Weights of a small transformer language model.
Training: 172M tokens, 10480 steps.
MLP neurons of a small language model. Each row is named by its layer, matrix (up: input weights) and neuron, and shows model dimensions 0-95. Each number is 128 + 24 x the weight over its row's rms, rounded and kept within 0 to 255. Numbers have three digits each.
A block is one neuron, or neurons of one layer that tend to fire together. After each block is what it responds to, as a language model described it from the Wikipedia text at the highest values.

L6.up38:097121161144123154134099153163130134123113093135138114109112139097147101194113135167073105149141087126153141087185084152075124138138128108157143152124156124124104148089121147149128155141115168191125105138115157087164119105116151163068107088123121142159094122117162138135142124135129143142
L6.up109:092190156113110140137114118118133120104144114083157093153082123110158121129137129140124093151137147112110111101141145108119142106141122089147153136125128108112143110140133101126147152112114098129114171151142075090155115145122141113098150104112121161165060117096144128128144129129140138162
L6.up133:110173110163149146125144153138147120087117071130123188098092116108135114181077143131136080111093178111165147139119103101092136125125116125114118160081099138127111133118133155151107128150121143109112132106101135125142123114132161093074182143125145096148128110099139105121097124156113138117
L6.up444:093131173125144130097180148146147093105191070119129135097104141117121104128142117100080131181162130098139114140145103130097123143162118128108140116105123136069113095135137176159125100123147143152114131128124153117163060149125166144073122160120138116146176115131155147133095152106136116133
Description: Word continuations and heading markers

L6.up71:078138165187094129082121138103107115088121110151128072138123128147121138100127142119128113119109160108087159137127157123131119159093121105133158122092120097112140084134122128171095143096131150118115140112113189124154192121141123103134171148095151170119107116098160108118153149109104111088
L6.up106:123141106109117126170121132126078149160159162114127143097126098108128102138079139164115147136101113123103084119125113118087092119118122170135121094138128090116126142141111156093137112154131098140146146142137097085124094096149117118094173085104119127134122097137160113149112145164146120129
L6.up363:139132162165148128104138114131137096154136149088098148103091063114123130117131147135145108134066145116134140102159158120096106135144177102156149096132161128138096093156125147133104109119142145143104150120115122082108108144156121143135168113145083203141130139097180110105116170148101084130
L6.up624:077113125194125134128133124142082106130108146090158110109121132099143115153139154138158109110171147124100112134166143105115152159123129114133154085120141109120108128124118143129109143146123185127119147114125157123136140138094142122110145110070087133125110109087163161148131130175161126148
Description: Digit-group separators in numbers

L7.up15:141101146119123161152147111125108132118144149114164129092094107124132140210119109134106144122094109118076067110147133121100144113126144123130152128149091146172135116151132147105063143105140135114091141122131119128132087102134151154133180122125160103152133103068134116125132152114109118127
L7.up237:130166138137118124144139087133097120085163110130130110108117133092133093153169098126102163120132130142100116109168151134126111079140146065127114138103127085115106098103163168093130134138150149138139127108123119118092133152078136143161101128114151145123131130145104172181155191123128135132
L7.up254:104180138099128101092113133155141121109141136159111136132138116121153129122082117102060103136082140100093074127126153127085133147114120108133115126146118123135125122129136146189097147109136129160149138079129126123144121088097172113133161104140138116134112116160114078169121153117094158087
L7.up347:106155139158109146163147153135138105155139120121082138147144115127112088131120175109127150148105098121146138099128153096085129151091127134120144108130150111122122116142140123149142078116137098150105166126100125085166089151093154139136139108124135147125118113120123171097105149122112088189
L7.up395:080131131167102136132123079092109129119095105140159127106105108120145154166106153136065121115113140164087132143112160113147145134135154118129107148137107090141087098150128140164117115149129118162102147119122131144121118110130108147132123158110130099084103120150171104113142124158138107116
L7.up506:120190143100129120123169157151125089119155111154098148121151117150152092103138116131128137147136112146103117120118106131090078129114123165133095103156157120121094103109123156125108118120165101155133173102095120162130104104111130155127106072076131104149093099119119139127125142123060156126
L7.up625:132158126122127084126100132113137100174100109158139127147168127125137125166129111163129121154110137121125107128147149149150193113163139133166147056096111138158125126130136169141134131123120115157126146068140135158120084106137148136148128077127147110140079143143118140128121129113154142065
L7.up696:116155130135141153081129109119134133146159087106155138119103093130137132137162151155129165119150087136114101135153125120099129130115164150100116106145111087159164145145140159123103104100145153131120120111129145090129100120131162104164108138127118133129096131127153091137124172124104115115
Description: Past participle completions

L2.up137:096180128105118123124151119124114112144128106136125114118138139096134083154127193181144111149140117142157127130193085140103128130128131140145127038088127069139083157119112171130073111133118153111112142143102183143141123157147122181112137102150081138147118137121134142115119139117096111147
L2.up757:118114117083109155133129173112129065147124124126114138086142161126130122134127098150107124145128143194170125138149099089118154115146164132125130094152105111104106123115083139162115111159119089142065146134131129144175133166158142143110094102108128124122142139102121164086099128176173158134
Description: Compound-word hyphens

L7.up87:120109110112098118146132175096087139144105132121140143148114100114148130148136116089163099118119114127118143088101146148101158093168136132089123143149141133135142091094100174159131089108105127113129118129113119127144124120154156164099109106136149106140108100102131087146128146125178108108
L7.up271:104117103150099113158167144178059145146082070153130160132112119149136170160136138128113101103109140146099146128140104109136113083143140119184131161144095104154115098113127133130113148110144124123124128164081090130133114147158141070128174093168113167133100107124159124138086112127149118133
L7.up291:114144132139162074120108134145170091119118113163056148132132140129128130137110131108079075158101098141123117134122143113124117107187095122161127135139095124139136093128131162117115115135131123157114125117080123171140125135136117137096154135143116154139128129178137194135106110088134113128
L7.up356:114153143101140146094103135146118102142108111113119172143136112105117089074135174102108155130137163099099129110115141130098122075098142116137092077129134126131183133137065156168122095084080187149160114140121153152151086111101132114165130130115130132114117109141165139125124131085122158136
L7.up366:126122158192115147105142143131127132080160113104119116062091111121143131137158136123137121130146187117111144118164139130138110120138114095135107124127053155097097137162112111136109130111125107127161142065110085147175116138137129138136155140107136129133150104131156143155085157157124112115
L7.up401:113100114164152098121151136134120111181137079143155114143119158141136121134151145149119109169053137135131133154087126152143123109139126141153122128134151145124120110122130160089168095153119154158102075098131120145179127110150112110164102097144114118146112124116133126153059174131136147103
L7.up503:140088138127124105119105137139140132130090103179121116128142099129127131136112149137105110169122163114125118116148107082128161116141101085086111142128109080128133145107084126128139120121101127113088152143128114167142121103166209146151141129118094112113122121099126114120169151144187159139
L7.up562:118111113196137092117137151132143132091144094126136119113123156134146147153147147131111128130159121147143130144123093110094143137150147126107136124115092122096174138114103162154142108123136148144108109116100108185122083113161142112133119122139118169125112102136157146123117131131188181164
Description: Heading closers and predictable word-pieces

L2.up173:143145112116105091155139158129152136150134128162109144092128181135207131092118153120138087140176174143147162127129119153070149140126090122136123110142116084110129130089099142162152098118092120149139110087131088164167134132130167138111133134147107141110121104124125141098108148113161118141
L2.up256:123123090130111106141151120150174131180100107134141154138104140115161141114121151098141077136113130125185104082131073095097103161115158159120123125077121074124117124121134155147143117123172137115120165079108085136170132134124123128111138057083097090110131123155120126107115140133129143110
Description: Closing heading equals signs

L7.up151:121156121143125152120117153130109123125120110135123152129145129134134181150118176121093138180114116144147121148102113141138120117103127144107177131135099164193076125126122142163111151099152105138127143106079117112142121114108145096126174134125099144161071134134141106162099134147137144146
L7.up167:153163158150096126167155153152106109146096155141136155048132114102144143092123160127119124127121126114114122106117167138122129112108133145117117129123139106160152154100135140128093098060170146119133141139138109107154080096118139118159174112138122133135099139121162128106166133148103131143
L7.up248:120166107151142125140137071147082112135139107148102196123120064107136103112103114137106129157092117115127130131157146172145120132158101148139144126127127086172112139071141153139128081101151141158153100127147131091125072140152148144085091126123120123141103135092154125137122144163100108104
L7.up275:138143176125151134146185131114115140116125126136092123101119115116107157107129110078127123143176159167100133092105163126129115125131155107159140147105129137095148139110174106139124120097116130108124168152146103132095135133103138153110128149101110190158159148136160151152136134146162096114
L7.up610:169178189156142099151170157084097124114132087150131158122141108126152131118171135112112096145125119131092115133119097132129092129166148158149079119144147130200101132127122160129088080144152131117104170143109163147166133127120121097110154119101137145165133158114135142116116162113119116155
L7.up620:127162160141136111117111137126109111124123096157123090145115137139136115119122148146134081100121128090105129090186124129143127145152124126130147126135138143167160146087132198167133104107094153133156156125127105124147097093110115156158121118120137102135074118116189126127097202115113128095
L7.up642:163190147157133138151189140144120092098143148129149131093112136121168180135102093136119108091126159118129128122162169109101125093133128127130146096148135146167131150137139118135149119070087138156103103115155162119128116155134107132170195135106099178098124105144110108084100119162125082127
L7.up657:158142130140142136105140117127151163128150124160084123123089140110155136148120145118108093145139119075160128110125097100124122203150132093159126127143118121102125137104129105147177121086110153104119149144162071138134135127096127188128120150093141117154143105088148097132127153119093151129
Description: Word-start fragments

L6.up308:133174145134132095128123081115176096134135120180134129107123119104129128153121165132106134116112162127095084167143143101132141125133108097137117073105127105118124097157139129103137145151114123117124139093121161113165143171108115119158155122093104120107126083130133143132121124151154149096
L6.up412:159131124092119109090126113160131128170179122131147128151164101136155117136075124126142138146131087128145075143096079120092129088086144147096137122124156094123132123110118132104168157105128138149114127117116146110168122134145154138185091107110095147095122112114104114136137153109114123119
L6.up452:165164187046114096142168110146169123141112127136142108099146170128151134173154131131123102134171091127097106118138114129110143144131134128096107088169153147137082139109103119169109131111074151151146128092109127131158105109140143128117123123098124091161099118132119119127099117130148140090
L6.up504:126158142095152120138131122185094129148111133164117132100138110112178159153134152132093128137124130121079079121149126114145099102167143115129106116161112103139112124131128171119151123080112154169172129084125101108132109127149133136162128111087135119137107118122158158137135125123148173093
Description: Passive participle endings

L7.up79:089120154134132163169120107149108124149136128152169095156131146129102120128159117117138122118116115146161155103146129131128125140123165122140113131135138124116071052142154152115085116128142124103092126117080106122114139156141140110116153134051151114144114113085118114101141171105142105131
L7.up279:101136161141102119150113116155117149111118125152090136108082101112134157102166135112090133140146124121132097110177121153128117180164137145151115149123166089147093112131110156144085152088174142128109129122127130074098106124133129121123108123092099132182070087100189100129147134154118145127
L7.up425:143155177129136131151164151145107121176150164132103169110133102054147094136140119127109108141068096106120150081126183090087103111128118141164120095135150106151098134148113137140086123102160088146125120096139134126113139103118107111095131154121143074145091130089135137126121121108110152148
L7.up475:123091160126168124118089128142096150177138119142116098090147087142119133143167107125133141122136171176102145091108130153162124130135137144127115101149123094134080092136101131131121113125135101112090142121145087133128142132135168159147118153127162126115119128140121139155139166140167124125
L7.up525:076127173140155135105079161099130065178128123116142144164168141070126114157098108150155142122141118105139156127124149100158095140143126096115163125097115064153111153151104154137155160110137107150132137111115142093160111109123149100130145129093123100123146121128157106115139145104116109159
L7.up587:047118162153079109125114185093061123130154129159130122140087091144116098089135128130117160128138163147123161128145125132119133141123087134173100071076142132152128149130080162144099120117131135151129124124141133143165152108144135098125166169124112137174125110119151144145145147168127155109
L7.up588:091149112165065145112124157102086087109106102156154137138106096132127107157095098134098123147115184120162148130108156092115141121110121122163114132071122087118109124162139184146098139146115149192139167124126154119149147065135129109113164149098128099130088093105124146154087197137144139135
L7.up685:101141142136133103127124107127140134151158102199144096088126158116127160148135116109135127146154146119183104114134135113143130116146127083104113113136103121133083032146143172114092157121130145140089117118138141152128106127156145132116133104152167142120078104098119117100125165155157099101
Description: Numeric separators within numbers

L2.up350:110148110095161129125143160177149055147098139156098125140120136143168153108094140147132135124104104125148137117116142130148126106123103099121163102149145106123122083113117140148115096062120118143109171118156121110129143104132112136161123126098136187127120136085161135146119145138162107127
L2.up472:149147135103154126105123111136137059151152125119123183100107144151158150122123130170105123147093139157170130113100145131145111139138100136105147110172147175140091115110100143116122103101110111132149113128143139115113104144159103104120145100130102125117111129100116098145126153166127147075
Description: Single-letter word fragments

L6.up219:094141121102099166154179097134137106113120095194110151120130122129152107150089132163096124127111130177156117113138136124159090143170126074099113119142123121182092123125133110139141116088146139140102152152134146140128091146157108140106095104105110134131095098108142109140103128130147114121
L6.up280:123144121098146110122121139147113103210124120121094138070147111104137112119134129113130137133086101143107144100107133148132145083134133106136122140100121116180106157083084136097134131084136150142123102095110166136117125128120136135058167111111092140106130136148156117141147154155143088132
L6.up508:086137103106151153153104153108104065151181117147137125127116140152121118145102125170126121132118101121155176133138127128135118139100129106140123112069113117154091160099113124111087125128117137121140163116065107136151124144180124141108118115114085133106120110145195161154127168167140099143
L6.up612:126127155104173146132138124133122153137117104148095115127170128147141143120113163147140119133113113102115110040132136128138131128125136081120125110150159124196105123114137141145131150087088124132135164102096120119152119115121122151077137135095107181094144106071133150155141098105142076132
Description: Capital initial of names